MLP neurons of a small language model. Each row is named by its layer, matrix (gate and up: input weights) and neuron, and shows model dimensions 0-191. Each number is 128 + 24 x the weight over its row's rms, rounded and kept within 0 to 255. Numbers have three digits each. A neuron's up and down rows have the sign that makes its largest values positive.
A block is one neuron, or neurons of one layer that tend to fire together. Before each block is what it responds to, as a language model described it from the Wikipedia text at the highest values.

Compound word continuations
L5.gate238:138146103147093080119142153101104162147138111105134153147135170124136135088111129141134097134133153136141135163146078121126144148096092170123117070112144118134126101116136135136100128140147174106125113151087159097136124178096100106133144111086136158114123118099132140126140114155136143116104141118100140149129149140167090130090069117135137108128138115088147109187103165090136135146138160111133146135110140114134140184061141123156113138068090121203105118112109115158124168148112125152113175143138125126134089169149151126140134147131138107130140149131120110136152155151096125119
L5.up238:121130132142167097173106129117075124094097139128112106128126159119149151154119137133117106143126101144139137162122121113123107138082122119126120122158114085089110098177136122116111151099100173084111154144145166134126143087128105119118145161139148178097144123121139115143115100106137115162113143118108083151071138110148089164124079133143117132136101155161164087132146130158110107135112143103111144148101163134179110131093124132108073145116147101142132166171144107122122146116137125150122151069123116125157144149120097145187109134102127133118116160155140110149177173140089151117
L5.gate304:146122127120157161103143157092162127114159113105170117114111070098130143117103122120155116105164108172098158127086170143120096174154109105127081132129114152118128129154125101082121081106120093096120161141103126085110156145126099151127111160115091119126112084147123126145134172114106154118143223139134142119128139122084121149122133126097173122141123093150152091148139119119145149114146136149131140144100117100117143101126128097112139169089120168124119127145128122117163147124143161143186125141182135119114124161168107140139127151123137115099132113155163111092158118116139128113
L5.up304:136154106118111121114118169118132163118127146134110155119117166098115143125127122100151109099188139122164107158130119125159110106127130137135135158107135110091087142138184128091118094138100174117129113148165130137130139159097137159150131118151118118121124144087096111128163161143106120144119177139127103109154119089129104102103132165087158126103127124098158144123153093078132113130111127148140123113153117100186121075132109159112126086139134181124143160153086137094115122129083108130139130127118168110097141183103177124111128108185084117100151092132143146131155121108121121167
L5.gate330:140124142146118116166114122111130119095126155088112108146131136096127141121136132125157096153123134152130123135118121102129119111131131077127111151134158160129164151155157156191129134150131148117115146105086131169139140126090103188133122094131125132108114105132161140132113164164138123128095142115123162157097103119089116140124133139134110116115117112143091110067174148129151107133094174118148124093163141113106171155131099085122116116112083135156121085158087150139118122135157128144115103128152158123135082118144109126178172090154138145186158087076167072127134111127110122135
L5.up330:134123134127136127152180095107152158113084127144099167118126130106140173147137126122143154117151095136123143164126143148134101161113118138112139131169091127126139135083124080167134131113121111133107131130103101107137143089115111134085136138098115160136162135128095072109159109146116117178107149159134136159172118082086151167099129181100156107146140134146114160127133154120139097122109150137143133140134107224099120110123080158118155147110141138144097077079125128148136104150120104110127123131118114077113123101144126152126153138141104153147121099098121137141123161156151090140
L5.gate489:133092138147070141109224109146091138104166168110145176134097128117131106147137106104160168144103112124128094124128148080125071160135089112118132135107091144110119096109145151112181147129118120108142114141144103114150166141176138163121101136120151130141120122137113144134126112141184107122078131134146123159133127081105122151087099167115094113118135140131114130155119108145117140135107135119147152157134133152114150084083133109145093117081132151110117159114134095092105134094140125141087121130131105090134150116165121117129135130136111108130129095132147162148153114135122116185
L5.up489:145114106116126118175160133134129136097079148137087142145145117089125074151136098121123137143085132144128135136106169140135146125140148162146155142135122107083129083111105093158100136120163093116138165154120139122094155096141141119129144143131114150105166166161148107126128127154137141147126154134125106084100102132103126141155143155116129100129126126151130126083138142150131126070149116134145148124091091136090158144109145115143137126143161080115117086105168130081136109139093094126143125112107142142130142138125147182089137095167121167147117129167107163175109116091189106078

Separator after proper names
L5.gate66:173159120158109137172128151167180117095138098177144133129103110150105104138104146133151100169155131163157139129134130160134101113118137116098128127105106120153147138167124113130165136127135119122087123104123157157148138098091149119100168135110135125096112133064079095093109123130132151125116131157131145109158114150123107140121119129104179150092150148145167122088116128105106148108159131115115146132086080154115120060159119105120135145138133093146105151102117157116118131097120092143121119172147144102073094179168122110148157127116137131108140148130127138114071136121132108160
L5.up66:115156135131090171118126103103124154115158135139145107112104102150126127128150126087114107174143137133138110156161115134117060131134120182111142124122136132150130149108137129137116136167099115133125124169133127174074118087095141129129128098145083123124127142135146182133108134131134106104120136113171090106132139115178101071161159110140119168127086121153161089120150119119132160090164155125120127124162137108131119122149145129111109092125179136126149124144147095144127136125097113085123117123187108162147112047141131130099147105105132158146092084147162157122103140146149131121
L5.gate270:096126091119127137178114134133154116129089143116133141135125111145113161158083166098156181077150131188135143123160106112177112148119145147103097124142128149115111121122150117139128126156160120130152127087105076164150129134165130131144153093090114116124115112112138146118150115131141116104100130115105075094134051105133153125127126131129126154151116056128114167078208107114142109121112113122104154122142110127157104136137142126146138111152115111121141110112118144180143123118125123105159095113143148151125112138151145130133158145080140140177154119144102146150119118127100157169
L5.up270:118155080096110137085141160081168130118119122102153073119131122108101137121168119141149133127125095115093160137104100109135149128147141163153102133135194168134122126097118132119104109163114083139164129089174137144127115120059112139150130127115101142112099125096112152118091150127104121165155150140116147138086108160138145136144155193161135080127136105117117128120104147155084131138101164134114169132136145139112107128165129105132148111188133120153128161124102089147119109131159113131133152144129152140143130124094177121095141120115168138134108117145107131137081099166133151126
L5.gate317:165117121145160130081119080132134106118132143111125129143147104078147170090174158084177115144107125118142115101102155129137166087097160123090122133117124112141128174088135102113088145097126084125151148136139095139159158126148133111133186170109119111121115119119167084150142151169119110094147150091140089112173113085152168096152108116127088124134150101154152115145110124142083121158129134119124146165110111094130114122130147136107136162081140117136118085145144156131159144113117140095152147140087121086132108120123121139132166123149119133104154115134135138130147109140130169164
L5.up317:119157143158135084141155125167153143107118115105110114117142110154090164189132123129131145102095166123157109131123142145111174095173135111159116104099156160125124117120154085126116141099091117158147128133171128120143110125128161160107128123139136117137160133114125106108146130091123094132119095157084121110085151137160146135140142151185118122120110154163132149104112111173131104152117135149104126131101108117127094129097158148149098126141109071094120121097098133139131136137149122143165126119098088111148164127131156133082168171105118118135111109129107159123035103133091155142
L5.gate480:126140140146123139146167087107123096102105143109193115132132154142114108142142111119140107117120105145157143123105128111165145091153119093110143168127110100123075157120112105132124134105107119082167147153173106104151142124097110100123174145106114126136134106121129097154137162110116128126173110095127077109152108136140103146149150099122156133154144152085132170150125115136103144129126162165131136062120121103089097160109127122121127180137150081165141154144117124140121146106135118139132117122135105149102078116131054194136174130112147161127124109161144154109139124103126135101
L5.up480:132144110143176173128141140117105126164092117139145143118110115136147140130169169115083116190123133121156117087137133118082138098124125113113110119155152071128073128132087127119109147141103097117151173097123138130107166163139120095137130121164131116100127126181189152116081140158135118136120179106119131103124104132158138132162171120138120135144113099064145173136162115130101104166122114114128112170113097160143132079151109145154120110136109108176126082163071136132108124117128120142106094154145090140130130143130102147116140134128089113111134135134127119117120102115115109137

Final digits in numbers
L2.gate479:110168130118089124150088137121131104079140123128123127130126114131190146135111094149170160140161113146185111111152121136091121161101113129143151136134142128168136106099104158085074152144091117114126120160114105139151120120135134114086143090131127114136158162133059156120140123162130115106147150138170152104127109128159138103094089103134110083150118142140122140115133148128133128106109151083120135161141077121196165102141119117140142091138128134119128188117120112160080107125149108136106155176116136128127143163119118136127109133128141129115154108154131112111175136139080117077
L2.up479:111131180151091139114158153133117101134167105112137126115140112086151135118093113146094141115136147103124152101057165128135182142096118159142129171095123108151113100115140113119090083138163118146157130152146134165149098162133128104132156160103116119135175099103126139133152102151124136148156104102147103158095133153129137175153155141114129118154120122112103094115124159103114133170099092120118158107163162118161143181105101111150116158088111125094085117110104144117137111076166141118123074178132108107101125150123125136145103136122114125082134139128143106124140119130154145151

Of after place nouns
L2.gate105:117185113102108159155148127134129151093118146124131097088149112159099110145118143147139116109092102141117124096128095182122130127119127153070172133104120115158093078118134115137144102121129121148119104131154129127138161125129167140128177156135109126089094148149125129132107120133128118104110126146139159096096151118173127135128088107111127155111113112133117135122207129110128162091141132112153146104161120143161146120159144105138100158099105147066109102143113149134084140146130163130110167133148156110111139119179128087133154166137125073127113161082153158119091127077131132124
L2.up105:097136112130101122128117111135157118124103150113178146078154075115126092139152182106171156129171169123144113144104082123157126143176094131148136111084125122126118118094123095126121130133152176118130130151133101124111113170129109158197137130141131076138131128128135101141143120125151139138113101131093132134154151105122180132167127115088136159119113132146109138119080086112155087104153119131157174146117106126092138126139134157131137107118152154098123113127125107204102149087136094129123108113116127120131115119112170093161189180117125138122120119106117120140101122131150116128

Second piece after initial letter
L2.gate23:100090116125150184142109129160149100143114127136144133142137117118125120103124127118120106136126158184124163103109174097103110127098155096178101129117130152111148155156104091163112107122134152086162102117122144085139120145161163166157124134165123149097130102158088133127085109136156174083189172135105141139126104129144169088083118147095127126130131136142138106128111154116118128133125098076130107130125165135097119146121125099156122152097141112117161128142100131112127084156158133152122085121077128132108142145136105122119121172154109134142194098110119130106163111150133140112
L2.up23:131137117075126111135182106105093088119128114165160149119118129135127123144176146097125120120133136162134095158107126118145112108124102099128115188118161144113155085096114093133156117110153114146107139127122169133143129121103127135078149166163125142103147192115159079134145137125141146115147134103159126145099116122124115134149149100161128114105147107094157112103135146107131160124131146112182162147100131112138138112120140171146117097138091126103191157109080104126090150101142087097164088090134147123127097123156141089133091126105121118133148086127169139145146129168138151124

University "of" and word-piece continuations
L4.gate101:143142134133106159136113161113177094122126094113099154181151075143158162097115152109137129138121139157138112123137149189152112121082186141146128119111160140127119161151109146120144157092124122138135145134139102121084173090135141114148116132122148144149121113143138124162151166127169114138123126129118084170145139131163077115125145129104106125105127052136125116147089131137104100140124112132146131086137100129149148103127107119159127110132120149145128118098119108147155132118135120127184162116125128108082118161118155133077131108081149126121144123123091139110045102139089113106
L4.up101:106130119136120095178135171130143110164145158129068170186163151127098111112151078172112124146168123141124103111173135121119123107124170134097112115120119101094181121118155099090147097154118142106158102111108121141151144149098107107136088143119157140134184113143132083139106125105119112108185166109087119132160146118134126098173136144125128157148140144143081145134129146124105124119133124166110134155127129123119156155154141120105132130150129139138124094091151136131121105127090124145085140116099122149099122128089142122123116082127105144087156127145122114062124131135111178108
L4.gate186:114063127115160125098119139130160117188111093146112133127137093121119136138128129113132137122085114124091156131138118163097103108097123158129124124138162132141126127113157139147113122119092095114096094109152133137119129120103162125116132131097164160091123131114176155144131155113120133149126212122118145134098106099164132103188146103097108132096152113127104118164093143138144098135143148122122129177115115148158132175126134081160150106128084147089155122170165120123160136139152092120112126174139146091134164109140131129115149133119065080139137133108114157159141163126112151115
L4.up186:101127138116125098125145134094184139183123084116125136142130077100124117107120093134100158082105153146089147112079109159115146158133145125114098111121144139134119150112107119155105122116067110097157098110127157134131145124072146131147155088106096166109112120119136122128106126137141161126112124107106143117154127079111102101153154142134137143119095129131155153112115105157147130096165147130115170141152144173130158136139158123092138110131154119135131162133122144090114193184103137129185160127154153123138142140137126154085132147107069113132118137113101171136170103129139142101
L4.gate247:120159158160109094159116111184112144169120148129085103116114106161129146138132102102120150110144125084148151099122164088138122098128157132120111106143145163112124131125146112108144114150111084151101095120128100123150140129142144130139177110113130143123143137092132112154115116132100105075171125124148152150162139125153126134171162108181100140155120147133113114129164115112087124117123119124087145081143121100144101127119125167145145174086163110140165162089114105182109119140129174137177102126158100131097113137113100160104127135090143145122146138122115092098117112172085119168
L4.up247:123160093110132106107115118168105104171123135092148157133116108112151131132117147156132130111144143097170113126119148118096176134110115164105110107099098095149119122135072139150099174124093200148140136155126116154117168156107102102120099133156119157112109098138178125135124162170163145154103173082131099133097145141134140126123142118169138131120088159116097100121116142136085116148134117146118096134156106133145107099157157118057118131175108140123076134139109117106108147162151118142105115123140157116124183135132111138155148125128124121123093102153129137121125102157176114147
L4.gate449:145173147147151160094157117126096148117128117123153140114095177127185129124104157105141092169135099112122109203112127147123115115126180121135128089158106122110137134145148108116128160135149131076129147100112123128112151114093064082100134138142119141138170138097167086111103072100135106163111170104106107100160094170140107145144140091159173091153143121147115136098125144101137130118144142130103122096145163139135122150171171159080118124130153148119097127160140152175100119128138095124128120111142129139115142127123087112100115107113127140121118124101120111113139128144139112140
L4.up449:109171138132186164107117089147114180125144153146142163093089100138119144122128129086145105167115132114125117090068139147122136126150108121154102139126066129187142119127153133100120161123116122136147157173163125114142141156131122104127094131132121115186120094067126130117138130116113134114124150170123136120139137141153076097157135111176169136161048134090129136122113092124102143124122110145112133119162109147112136127140113119137150092144122167160148137112132138107124142136162102152134119141141107102126102134136126156075158107148096143158103122115163115136112115138090160119